config = dict(
    qk_norm=True,
    attn_scale=0.125,
    optimizer='muon',
    learning_rate=0.0143,
    beta1=0.9,
    max_seq_len=384,
    z_loss=0.0001,
)
MLP neurons of a small language model. Each row is named by its layer, matrix (up: input weights) and neuron, and shows model dimensions 0-127. Each number is 128 + 24 x the weight over its row's rms, rounded and kept within 0 to 255. Numbers have three digits each.
A block is one neuron, or neurons of one layer that tend to fire together. After each block is what it responds to, as a language model described it from the Wikipedia text at the highest values.

L7.up579:139127105101083137153129128102172156134155147136124094121151123151099129109152151143173133106121085106127158134136156137138136117084153159159115143099081157125136141107125139132105095137104105100149126128143140119093080138130116107134089174094092133124135071164155137159119133125103137105118127152085127147143115115123144133174156139157130072116135128125115091207132118118192129116134
L7.up2354:133081112121116151110144126122109159129130147152128082118087133157101143123124127146094127181155146096104151145102129145126125137116141129154108162130088110121150126141093120131127105143103126109091146162148098127137092136100115142145101144080114105114136063139150100173183101120077157090131130143140127127115113162133156138119127173118116134062160131129125107117104132111176139114128
L7.up2366:139099095148114141104150143150172156111117133164125133131173114071122163144105176162154166115104075109124125179122149144105120136121157139108096134157148119143136090127105103147145136135142127122137132142123102158153093140165126132136094122118099108096111147109096117125126115145099161106124143135125085159128116140114102158147127117150085123158124125121134078116126135096190115119124
L7.up2848:083085115135117137135171159143129112157141140120128128167109119154137163120139145159103098148116119129144170174137153103151143120091141140112142139118082146115135110107129124113080109150141117116135113171139148126083125117105127101154086124099116186153090137140143124153102131113120128150118096134084079110125097106108157147111131135141112126138136178127105094169118143129172093125143
Date-introducing prepositions

L7.up85:105167144168080106091135131172121146134112161111099118104092073121122129140138118130115125102138149122132155115145092121120100149120120160130143111153146149097124130095096124112131144073130172163095151141136155127134111162133128132057134119103117093131147152140156126048120124095089125168160135118145124125149112120179117142121103138115132135142148126117083077133146130098134128148088
L7.up561:103147170132137113119138156124133144107095136164121101191161134110134111150134156115158148073092136110161164119111119153098122106140132215154119131098121146124131140088101151113132154146124114124099086127133117087130161172141143102079105122147144091080116108107132127090165126149145164127138087080144147144125091103168113110089152112172108146127149163153136145132088103130140122128118
L7.up1081:148146132102165120106109166133136089142112125116104122128094136096120122094192144146093085110118089159114136194121116109140090142104144163168113122149119084116137110134121108129161149111156155155126120127105101146109124091103107078123120137162153136143111125079120137146104125161128162118156137110114157117102102109104141127115149113119144068165189161161107111165181127116153117139075
L7.up2525:183153144101111128136104101142095102146098125109070160126151121157142124144182174096133125168101106142104190115104118110096118091155152170112110136166158159130131141116091117148125159119160126119108141132103116148145120140117171141110104122084054063129127091103116161098145119116093131153128100114189157133152075106142135120119129156123127106146140144121126139149125094128121188113120
Mid-name word pieces

L5.up1461:144139118097092127127118141159143122121115114105145163163117145150141141131139136115104126162126143091126113132097162132121151124112110147153121154122119157117162118110159075162137140079130135139153137126187131106106140148200108162166136125121127146140130111075113106110103077146093140123159133143134118137114107176112111161124129132159081116053138108118141100092116096108134167120126
L5.up2916:178137158139107133166130158111146137091158150181129107169090145153118098152131172151138152154145142113098099135131101106121116077113144136137114173166146127103154085117140119143119116139112114115140130111178119084096139155100150118145139100134104101160129185107122134146123104171109156137137155102162134185128088122100158128145109126154140141100190097140108129147136129138106123173172
Definite article "the"

L5.up239:198075110087119137105182133070146139140144194104129120108120134113116136120146060143121105126118130153098157156130132087125172095140136104130085134136130113141125133096128171113124099123191104095089078100123106121137102163160150131089112158105110138104129096120111156128110113128086113140147137106117137128125095155133153153118142169137085153140139129094110126145091120139139104125101
L5.up737:128136129178120153133112162113133156121157128127154139110070135165111104122132131155136132135150137136133137127140153101127184088170125139106122151148089126165143133082167153120162105076148108109144139128153102163146127149129161102159104178122109083148154071153167128135148105104126115105142128118101161087131072136124139159128161214149147136100124115100096128132097107138133105120134
Before year or number

L5.up1111:151103138119134092108142089101136178110142119095167118151141123143108133101117142148131087147121111135134121152130117151089109101130135126146095164102120154151115128143136126130134133120161101144097067099102143175189096129130120082111103094127100122137095148102162126108164114126146143147101142146144105160122068162134082152116127144122139147107165091190105131123142118158120114101171
L5.up2931:144120147149144148161175158160134153154112129105138176138144161137147120113134124138072132120106149118103150125112103125094098108144120119105120103141086132116109137123140183109133128132124073142098113116124169142144129138102148086101128121128100130119131174127095147128087109127159115125147163140151111141123100122137126135113111139131120180131135116131112108118088130121107107127113
Abstract noun endings

L10.up276:113164142148172134156088118103125092156152124135132087120145117119092113151152136127137107153133132099110185124082132109098145118102134141137144135133132157142169100137127139080131111145100133164144149110112110170152068072139127129136151114138115112104114088113133121087163094161141111080117145120131152132117131130157102169192138160110110137156138153164109163135163121115108155136092
L10.up289:121131134137119112118109140138129131163097177092121114104123106163098100150131144095143129117098130102113150100104154127111127096177137136136160134133136175114109116125141159173093102137124138097096136101110147143083132156095144133120099128088150099149117105140120134155147141104116137111154126138128151122090121133126139138101140087119147091155172114123164106171173148130165186122150
L10.up1222:098117118195132118126117159123132129127102132141186160134080134129077101105124103122131118093099144106154161116115119115075127072149148115159126146148098084141110143147117138084135133090079124141090121141165158169136125108151131124089112156109111075095114129115126098140155140134146084163136131133136132140135136138116138130139116158154146178130098124168119094135102115096148126118141
L10.up1323:096118140120120128142121047139121069160162116103103116120138115171154187113110139085166140136133117073134116109122130146134112099108136107121166112093116112150106131090128088123102099141105126113147109113129161121163124086142134136152117156103102110095132137120104131139153113103124114119180130155116128130122130141115116174113150146134137115104149138175128141122156127129085120144078
L10.up1788:134138122173112133132125112105134174142169166149162148167143112156136138104120093131137103111128127133131103087172133119139105130111139149097110146138092084131174099143144129094139143120114139149115141166082154132132169117117150142123117114081132120102123108160130113155130139128113132123134096151163133094111130127158091120130140155139171122131143125124133095140153123120171151210106
L10.up2049:124123119139087148117153148133137096117161135162126132105149114176129137118133152150173086141116135138123170101087155142098095096173147141141133109099126148127132126164129141137112132145111108105143105132103197123165087159128099112161146118065135164111141108130119111128136096096108126150107142109133160163112143141134124138145134128098134167187152110134147096136108164115140117101193
L10.up2297:139124089145168136125157150120159155175132143141121106095154119152133117127143141118165137189158138151154125134107147141086122105135092129110131143132154121120149150101117130121135096123097161101158143127115161152094133118160147117109163134146090112098100150162148143092163112115124113138124065122129091118146103108084108132135153133132100111131180153145115065173120171137125109101169
L10.up2826:124104121158144147100134124136101166107128145143132096109147150125124183150137154073162115126115200110142141108124105139102159155138116160127117117163103109119147133103134150136114120141103075141096115177122151075180117131166110133098153119096108121124109152114132145185151095147107117139088144153132125109122138156109125130110141097111108130142140098181119110147103140116131169122138
Name-completing token

L10.up318:120106180089119163110128126133125084104130147129123135126117151146113129127116126135162120087136109073123097112095130128139118136074194110152142121168115191109133120113148072110145134120147085097118144106128135132141111131100123129138102101149089114102084109101160102181165119125122158105139149120079085133106174139126155139130135137066108154121126137144113098138118184121108149132106
L10.up1028:142122119108148090120126146103148114114141130094113159133076107165077110111127147151139138098154107150193124164141144134112146147115133140177083140131103136138120123124155123152130125164111155102154144146135187130103102142151139127126150161109132070119126104159124114083154158108096143142161129161111087125089146121088112151144173152155137158118117126134117092128122133127162091125098
L10.up1427:134110128118105106128148095107154078094131180068130182128084113155106134130107167119138093146123125111146139154112100113129143110103135078117144124131101144085165145121136122074114090107111133136174160146145125101145112143181146130134138115102136094137151107100140071100127156111144147126170138151077104158111117137121147149140140160112120080156133130097121080113156167142110140154142
L10.up1465:103076138133099101115105133114107073090142076077115130144129100120114114122160137136171168118134128114123108124091132151109115165109138054155140138140055184128114139136159134155124076114117122108121125115153161126153110118135110132142136147088108148084095126102114108128149129150138130138181158130082094137125164123093139145142141152147165138134146100136083099130110126079076152095126
L10.up1838:122113150154112168113135125107109155091121114138136098090125099128094180104129123163131153113166126119151150151131144147141147125115113154066128127148095156115154107157156118168109112112208104167118129124152137100093115059122132147128137139123113117094085152152112094158134135142136132088128157137137164127121106074116158170120192120137116152134120092134126103168111111109134089133114
L10.up1953:132122106130127140081116158113124126117132139124098168108117083121095135118127131149156146134150114139185087145128141139150109127108182081109122140089080155160134114139151102139118103114159133084143185126107157115130137145110122137122153147115132102095126119112134098114112132096117108161131093155113096133109127140105131165182145129133119131042154147153139100118108086106124136127119
L10.up2252:111137135121104137127136135105137081116123088091106119112124127137100152093107084145152140165115132109126096146131110126148138133117164162105122144123090100161144131146156154132139041121144097111162147109115127100151123204127113124162128115073144122082080139132114111161104138132108123140127108148113151116122139129147132118162131118142137130145174077132085126096120127115123121134103
L10.up2539:098093135136095135129120114118128120139180116129133143108099110154115107139146165133145107130107122125128177107100118131142138100135151122106151130159086139131096086083116122117096099089157116110139144135139138127143087124141155121162157114089109132123122116162165115145092123136108123150117114128141102151112138117106134121110166164146152114108128145170091090141133122075113133116127
Before a year

L7.up256:096122158161163161136096099131138133144129123131114107152115124109143070176144141127134100098132147129160159130132116144150112133125092167111166145089137118075126082132128076103191152089155120123147125130119076114091152143113121111124122139120124114127113127168146111133121115138115118123135120124117164160148116091196143115125089152142148152102166124182126157093115114145134125151109
L7.up494:082103118114113159103126150146147159133093118192100133154090129133144136114153153138143128089129100107111181111124119162138119110121122166151119065138066083096098083094137112107076126109122128082109143139090108094114109145146137094110110124073123140098115112129117123106098115114156074125135129110069163137137114097128151099130144141097094108097128124121096172112098096122103119109151
L7.up2632:100119119144143139106108156112140129106136150141124120077089145172130145129168156112105134120132102112127129157127084095124152108112148197096151110146122116146116109122118137106132161124127094138152089175140151130142132100103116137121129130147093146124099107144122173104109111113164108144160105091142139145148122120123089124098159149114122160151170149166147109128115139126104105108112
L7.up3018:117135154129204122079131148108141089126129174151111103156061128152130153191152163123136136117118112175127084123112154118109115129081100155136160115139103142171149152123173096134113161080109117151113161114103153149164139107118130075107121166154128094102120136152117146161143137152147135128133103156098166148156138100144138138142122142149087165159107132146135129134138141141127112132104
Later pieces of names

L10.up131:143144113128121156101119072111112138149118160104130094139119135090141114103097127174103073074097121111161120121154090130109130110152156114118085141134122141096121135127164126146109129142148124125144169188110114160156117093167106127121127109118111080139151123137122126097148149127134152105139146122149110149147142095154097100116103112115148140125136126095169157148140110120148131102114
L10.up627:133137116129161123157131163117130118142134142077131125173118129109159143100165119173105134130132165167071140122130117143126081120130142124112112142133128116098116127168101138163094090076140118086197148136116093154133112126138130135163090105132148134101088166091142100093125106142126090151163178124146162110153082137101108156121127092142117136116198115146128141151129156110129151117112
L10.up954:150151153145146170112159130135114117147141119152133098153113123111119130110135142109104131108062111122137129120144128084077092149133154138143106173144101148124129117089127152118163130110176159107127140155124110080153086086170126110114147129144122131145104095104124119136122134096127130145120121101173160147114127143146123121116106144113158128143126094118136090133163152120101106148095
L10.up1148:123137150144173176080152151139116097124116171145114159207113154128139132102111133137104178107049139121094131156136133081188070125171149129170097148134121119123171118107146129108092107133167121132149164115134126160143116101111125162097127142126102132116138114171136121136091093105124124115118107106097128133144095129139120157143118165139135103103132116135128132111125112127188127103134
L10.up1640:158177098123169165130141133130135128107166104122160142111151136124133124106131133120120128113082120131127145110127143114109060079168133145108128145111134137101150140118155158133114128128158131107126145103059121162104111146148100113164119109154118131094084095138144120069146144112124143130146107097133122115135111113132109139095161144143120155119138110131162112137106086091139158128120
L10.up1962:191143151109127130122118159135114161127112175098146098160105120119154144098085091106145149153095098045133149116157160066154099130160119116123078127148116097127098102113150125124139151117153152134146122124139149164150086086120131118135094101135133160153112131160103132142189103164073146141141104140103146152111144173152101132164138128121155140188139106098099150123150114143137148144136
L10.up2255:153152108130139104142141169105147099121140136158168149114093115115121136100116140148127106140095126145101161172113145125139137123177168137136097129125151148120144121137150118120111118149171141157127086166124123159121102155147150173149127122133159093119110142153122123113151102119115125140103154120113146100136160134121137185174116140089112151129115146112142117138136174143129096144105
L10.up2728:194155145123155113117138143141123107121127162117175127197100129112138091129122111122088107114102102138150140147138149116163111091161114160155157119129124112096135144148141172161102113132143122131136143175109142152159136124128134112138122102161103160150094186135128132147135106149126106145130135138115150087138083154116146121165085130154109116122161084117131125137135155111157084145139
Letter a / article a

L10.up816:115101129119110129113151135129129157133089100170084085131129149094101159148092133160158132174165154145149170087126124109092107092106114118121124143119095154134170102107106173123106108117113064118155122175132131148111163162106126155122121130123171092143112105111185121097124144118109152110133172113127117127097166129143132125127140094123142127164095145125088151120143139154147122137176
L10.up1338:138133160107194096135106144108128159142118121082144141112106123097104121158169150083115102145120140127141106098107121098131133101121113092139121108150066107118116122117106121156172135111111163204093157115116158132168114142079147150130127087086127149067107166162173146116110094147080108133108149130150100170121098121118179124129118131134111123100102133109159116144137095088138145153142
L10.up1605:138130109117157115116095180102113161102101061131116115164121126084142135144147162099152110108115127163130092114131105107134104135130109087128118134161099164128146107119110107113122131146109153139120133122145130138126119157093139144107149114130112123051114120127157148111161092160113141153097154107128107154131093129136106110100126154101123098108129159129112115119130160107156110169133
L10.up1626:164101117101131121143135111110150154120065130154149143124077113156155126135089143092133168169168105139163088123128116067106155121132107114136118148098130095143160068123144140146105127122139144124130168158140171148115083124138106120142126135166112081089105099142178145143102169109115150100134134126173115132115112095108135120122099139098111101118153172134135126148149117105097147124139
L10.up2078:144092112081138113123138141121100192102127129111100110132137166117101135159155152107149106098121135152102113139157121164111091115173114149118155136104133166081126140126161108124119147101147142157126111117147114170154115121086097142113114118090095156180115142094150157156141114137086172147151147126148111120130069137140137174121138131176116091103120131099145167108114141118079102125104
L10.up2434:121162140081107144137102121113110137145100171127109113128127116122177113121178120118141122167122176130160109113117129166134105130110110147091128117161117106116143106105089104094115149127154141142145138174182112131175122180123100101159114142122164135142127114135097153158118148130106142126096100137102112154118130105174152109142168169144116087123165165090130137135126170177107117135149
L10.up2542:149099114085121160096096133124121158137113142095147109134152134126131119168139146113156157111119133165138170128142096115078129095127093130120137136176098141110090101148147164148167155110108108139113126106112133184105135150119130112176111096129103143103132146121138172179169099131132138144112115124173117148117079092155134122142126121155146126122090087152111182104111117126107116124148
L10.up2883:152110147110106127118132119115113143133102140097152093144133146070145119124079155112158135108133133128169158122105137149089094139128137095137127147128058136120148141165092121122150124129126118117117134109125120145105114175094129136124134135143129133147134096114131163193165164127130135106134216113134153120092119191137142128154156083115112113112117089106124130123104088109157081128126
Verbs expecting an object

L5.up1782:125137112096113124072139116133130153130159101132155117096156080087131101161100094104122133098094108139096105112127131179173129096108115151138139092178147102131148130129136071111137142120160082090118113114106160123118106115135133095127100151101134143104138161174122153095143098118143103150143135124160114103123104122181159139130151140144146092143153156159134157159158120169094100129125
L5.up2362:124135099127075144082149134119124098126148122145112117116137157126113106111154137126157131133111156136149122141094133114131120101110140093141129120117138146121130145142096132159150108152158093134133138176116144135097114180123140119135151120134123168152135132179115108099163081087102123102161118119136094116091140140147202157100138142126123128139144126136116172164168171113131139131178
Surname-final word pieces

L7.up1630:149139135155172108113148087153147131098096123099118149147143096083092116141158165105149117147088135133109120147157123153112124102155112084110111131076114144132153135110117130149156091135118175126153130121148092120140106128127105153160103119084133144104090126108133156134113129135094168103130122111149156127093099126133094132118125153154103122127116130121145144117146099092115121121159
L7.up1893:194090143122150141106129115119171120108124111081095143136168107106102140198149163105148067151107142135120123162145115137071132127148110108112135111103133150153147103113144125149160169104089133150097123114128141148130106143118124160143127085132094144088109121128136156130148112141078161136110111128155126153092094165128116161150135124122100104139137117126131121109154134114111106129132
L7.up2502:126086129134144135118093137089154179128127118103147126120136166115092133163133152126155051118102126130124159142133114134118096119151141108117175088147117124133146099113153109135131142117095143163133159101094128195122139157131131101104169093129091178103126146114145129155140072127101122124119136127104121182103111134162115151137149101098128146132165131119129117101134154151144112139148
L7.up3071:163089112096178121150094130110154176123114137091126131146178120135117107162088138132127120132124161149129144128129104166106129098112119118096105149126146133123126065073147080127135129124069114146147108134116139123130118127122132088129151108124078134149087122141141167148154105133101173117121166143133129125128125124134083134119132151128101113133117125143110119133121140143154058134147
Action verb endings

L5.up346:127122132125143127127171131142164128139133135127146122123180157105155136097096123162098114127075130147109134136140112110161105120205119102135147099126174121163115148132183117155088128127148094077099133145085139152143089109175124135133124129169132108117135108117133098085125167132097158158123170113130154126140145131127103119148092141121119113086133103100101061136142135121155164149156
L5.up582:132097109127132149107151124111093120140173116086136149159110166124150100104102125121105144080103147109112145155109111111104107112188102112160093136090115129112095115159146153158128133115137098081132124123079128132123089116160117116125110133131118152145133118113164121135120115177065157146138088127116124123118097116145106153115113159115111075080132096118152063143115131120139133162108
Letter "a" token

L10.up28:139143158144154132106115111095106088124107166152100138139102138111157119116145077098126109119147138159119112100138138138088166143093137107093121108124153130134125148123141097143105139096125116161107114114108105111094079129109218135151092070110153115124139110149170120102108133120176097109115125148075163119066148188110116093127149154143127148185125133137090145142104138120128142151127
L10.up101:102114147088092146104112096134112135148125110148115122116122132139152102151120138142119112157150130146111152108213115117145108149128134169121080157137148175103096114151124110087118146174116092147116140154061154132127115147088157099135082117129144104154138148151124170131169142147099096129134145132124122129140140135138136168162118135150113130174122126131135097129113157124158139105124
L10.up169:121107121118118162131115099150116144129120181115133093113089109116096131147108136126105166167141120137135109140138142046105114110144125131136140146118113145114103075109129139133097092118129147185147099102119147122081106122051133076115111164127115115089142129106140145068138117114134106148127169173091126140090107127144153101122145137170144104160118159146111080111136109118108173129152
L10.up286:133138137139117147098116135158158128076150068098136125121112077121132088155128089116110142133116115162126149075083127093172164086146129128117164123138156101105106149161124134132096125133163116127123128136177151131127105136110143141090128111158111109104129095121111128115127161136107128094107132139144145125124121098118185123135136126119135120122149119165139095101083107131139139150126
L10.up328:073133130129120135166093102086149066106167130124051142167131069162119112107159126101139100139112097144125135128107111098131188119136097098143118139149162123107090107125105157101051151119123132088100145123088159167115112122094145118135119145104110098156143150143146126121142118124138173147133126125143137094142105138145095124147172136132139140139115113133141110134127139120147160111143
L10.up1169:143169145115117141090124095144120114127126150099120137123131109124110123104124165166095139136149150168123144116119128087117150130120129114158129166170115130114122141103131119177153107159143075166156104119060127122104124083118168079150124208131113104126109115128110134105117120103101126105102132126122167114105102130116123110136062142132166100113089144136124129105157134147154118094105
L10.up2788:163132120125150127111134127116121161081144098115089129103129119117081175089175102185173129123118130113154093090126078138156112140111105113151147177144127127106098163144144089140056146126154081080122121092119130146142149113114103146108114148118132105140155145152140156129096146101126115117141148168113145134124097145118136124107131147087138123117135102109093100113071107091170169146099
L10.up2798:140138075165116167106121133128148142089128139118142123166084108117127153171092134126119097126133170152105177174150121132131166150117146140151146068081147131139112154161142126122138145116131070130156099127118100144098125114119186076128116131164081103136104090112119130074165160103156177131111126100131124140151167129130111127159120105144155126173080136158133142098098108098086124108120
Name-ending pieces

L7.up123:141106123149125163099161137125113137120136125155154116123151143108136166124131101124129121131100153107125134123140162132138095175090157164124142121144127185117184136087146129149135174076144129124142129165130115124118120111178160142141094165134132093170138134178095110117155201117129147114106174077130139132139136139115123142091103150116134124104122130116178117106160156126186147163060
L7.up968:149138157130118162126157142132142139103168133111158086156172122106125111141064145123125077146128126122116147108130131140096082146158136112185115127098138108098112145103131156155058134130175121144191139144097160140119114139130160103148140137103127145115127116168139132115174133139140129104158147143154058129150112129124098124124118155086107142116147086126172132109137126115150138174153
L7.up1532:134117120130129121112172137147144127119132127157129132155129127140151132118099153110093130113083122108092140141087126125157072159184117132165111144147144103148157076170150130138101114139165148129165148146100101142127142101156152141150127133118148152169130109139144121086125106112106122128111122132111126159164129124119103173156100165117116130123169139121179118089149168178157134171129
L7.up1617:142127155090132144175102114110141090162156143152139124141135148116124087138129140144140104158092083088168148181124139132159156149139134118136080125123156127160161184089140107134109110136177167131170101112127168092094134099126135095143126105157116145150158103175120117118106117093130110098155118138165134114165099114139139167154108187117099097117142091114168156151143097148133155152092
Indefinite article "a"

L7.up266:113112142108141117100083082165103109142087154081117105135129118074150099127146129100154119124156102123089133161081156120133150074156131096114108102106136161123089185137132108106137143140137065140128122155136129185132094129085148158107100099179147087096122140128098155146178091142112124158133147125112133141165105176111089121110138125105129142138120091130104127167107125174101130138144
L7.up1014:127090126115149117114129094145132144154134119110129136122102140100126144121115143132069102146149126120153149110107158133119124089161136122118111140131136095132119124171126132111124123086144057087081099138146149146129126145124115118107114133127113117138160137165152173129124123145135126159146117135134103151105145148170110117144132094118149077133140087159120082120142120201128105169160
L7.up1277:160126168082140155103141089160133109140125123072097072125141101103145129173134143153140125124066134106134152153116145148132106142098135114143117141126138130183132162168130143109086108133186076155086121154128112134155135169149147132128077122135093125174126147106118146119164123132128134153133135109128115158154152163141134129102102103147156140120114096142125128075121112163156101136092
L7.up1644:137124107113098120121124121135136055151138094162183181121120087135084121108166095091107154142104141127139152134089153107109132107130117118139127118133108115138107152134128123133118102119125085133107110104161158118154115101138133142135139162119140132153144104157092132114124172130135103141125131107116114103100159113126166141136146164144083143140150108153099127139090202132129101141130
Abstract noun endings

L5.up1372:141135131105113137111113143094167123072116132122139132123115108121169136108130158141125154096129127131128162167110130127105111168122119093114150150095094153101107115140200098170135158171106090092125111116119136150132123140114129117113087155136132154108108144117106126106101120128102092142095112135121147129126130147153134129108128117125098142110152131148114141122137129140127149153194
L5.up1665:194144133101123168138101126139133146131104123132124113117120097116105141147188146163132092167082084172095140213125142126141115094099148100163114118051121155137159126096138141123107112146150104175114131104124109125148099177118124113084133121122132115093149092085104122103153137099111134140071136121131122090147116112114109132087140102117141109142141115111120143155144127111121129158096
Name-ending tokens

L10.up1059:158180149133091121178169146129133150106130159104120109130136149146090147156116148117137135107085122133076126128155103120147108130115133123121157141159152119090149103171151138166104141117129156135118151148142120124082124110125122111132179111143140132125107100100158151143140097116092154147126139135130136126132122093136124135128091112147131124134119141165140155137116144096106165113124
L10.up1105:125130102125129112135146165168170186178119156097153164112112113091142133199144161184106144148127175079129143174137092132099135108158124109157130158126096151101126129099117125137146135130116111118170132176150105124113137120180137146119130120149115117099107143117150131127104113103176114099141193140102170125137124120136130120126118116142131123166103103151164088142135152101140149148112
L10.up1476:170098111184116158130140139137119121135167139119167148128094132163086119128173119132124163134131131109160150164158146115132148111106124109119144191117092139108093157157133097159098127100130145154098092134106134132078125169099125153109136139116143134101139097143127136110107126160073102125133081118101142129116122083137149101085097149086109106153129109116101060128128157128111141134166
L10.up1543:118111104126113119136122144115156135096116116069157129105114167095132124128168136133139125166118122111128119172161114099154086160151081102180132169106130166096120152190120167147132119108141103080108119142105152126091126116154141137152142102117108156126151075111107136114110143101119121129124147180148176122142111171142094166110151125112144111111143112118143096090148068147140148115160
L10.up2291:116139145104122094149150086104094106140134145127098142148155148145150151104137126123083166127134131122147157109122146130104114122126117124110124129098067134133136121134114110157143130138147106121072103117108092126099145134154118126125078121128146138159118148155123157116127146081095161152110133119178104155131113080091170166126119104138128100127167091144126155139131182114101158154160
L10.up2373:137143119106078115095120124134091158169114096117111103114130112118099160134159104115072136150184124047131134151092090119097141150094135096147123102107145111109107175150183104132151136110167102096135097179137121161098132124119150122106145162148132130131135117120115128150152097110108096129134086116122113124151137103111117101150082098130138143105071120134103112152143117129190162091151
L10.up2399:161123120144110146144155153092084148103136089106144137138172109132170128105130127159154137164101161127126135189124119131137175134156176108138124094150123145117101146155094098094131135126139124096110108108114151130107123093097115114108111169144115111126160161159146102141144133113094133196140155101138112111167111109171128101132176153126122111110116121133143111097119105055128115114163
L10.up2514:081128132141160106163153132115178151132090084143121115141112117112108142128148138130090115165168121125140150154135157114140138116094173092126170152120117109121115129133147135147167158140148147151112146136124131124106118141141122129131136168117151140142127161097140153143128093147136121144163095142151128107163123108073121102147132126099136173127153111100137105097123120095131160124124
Article after prepositions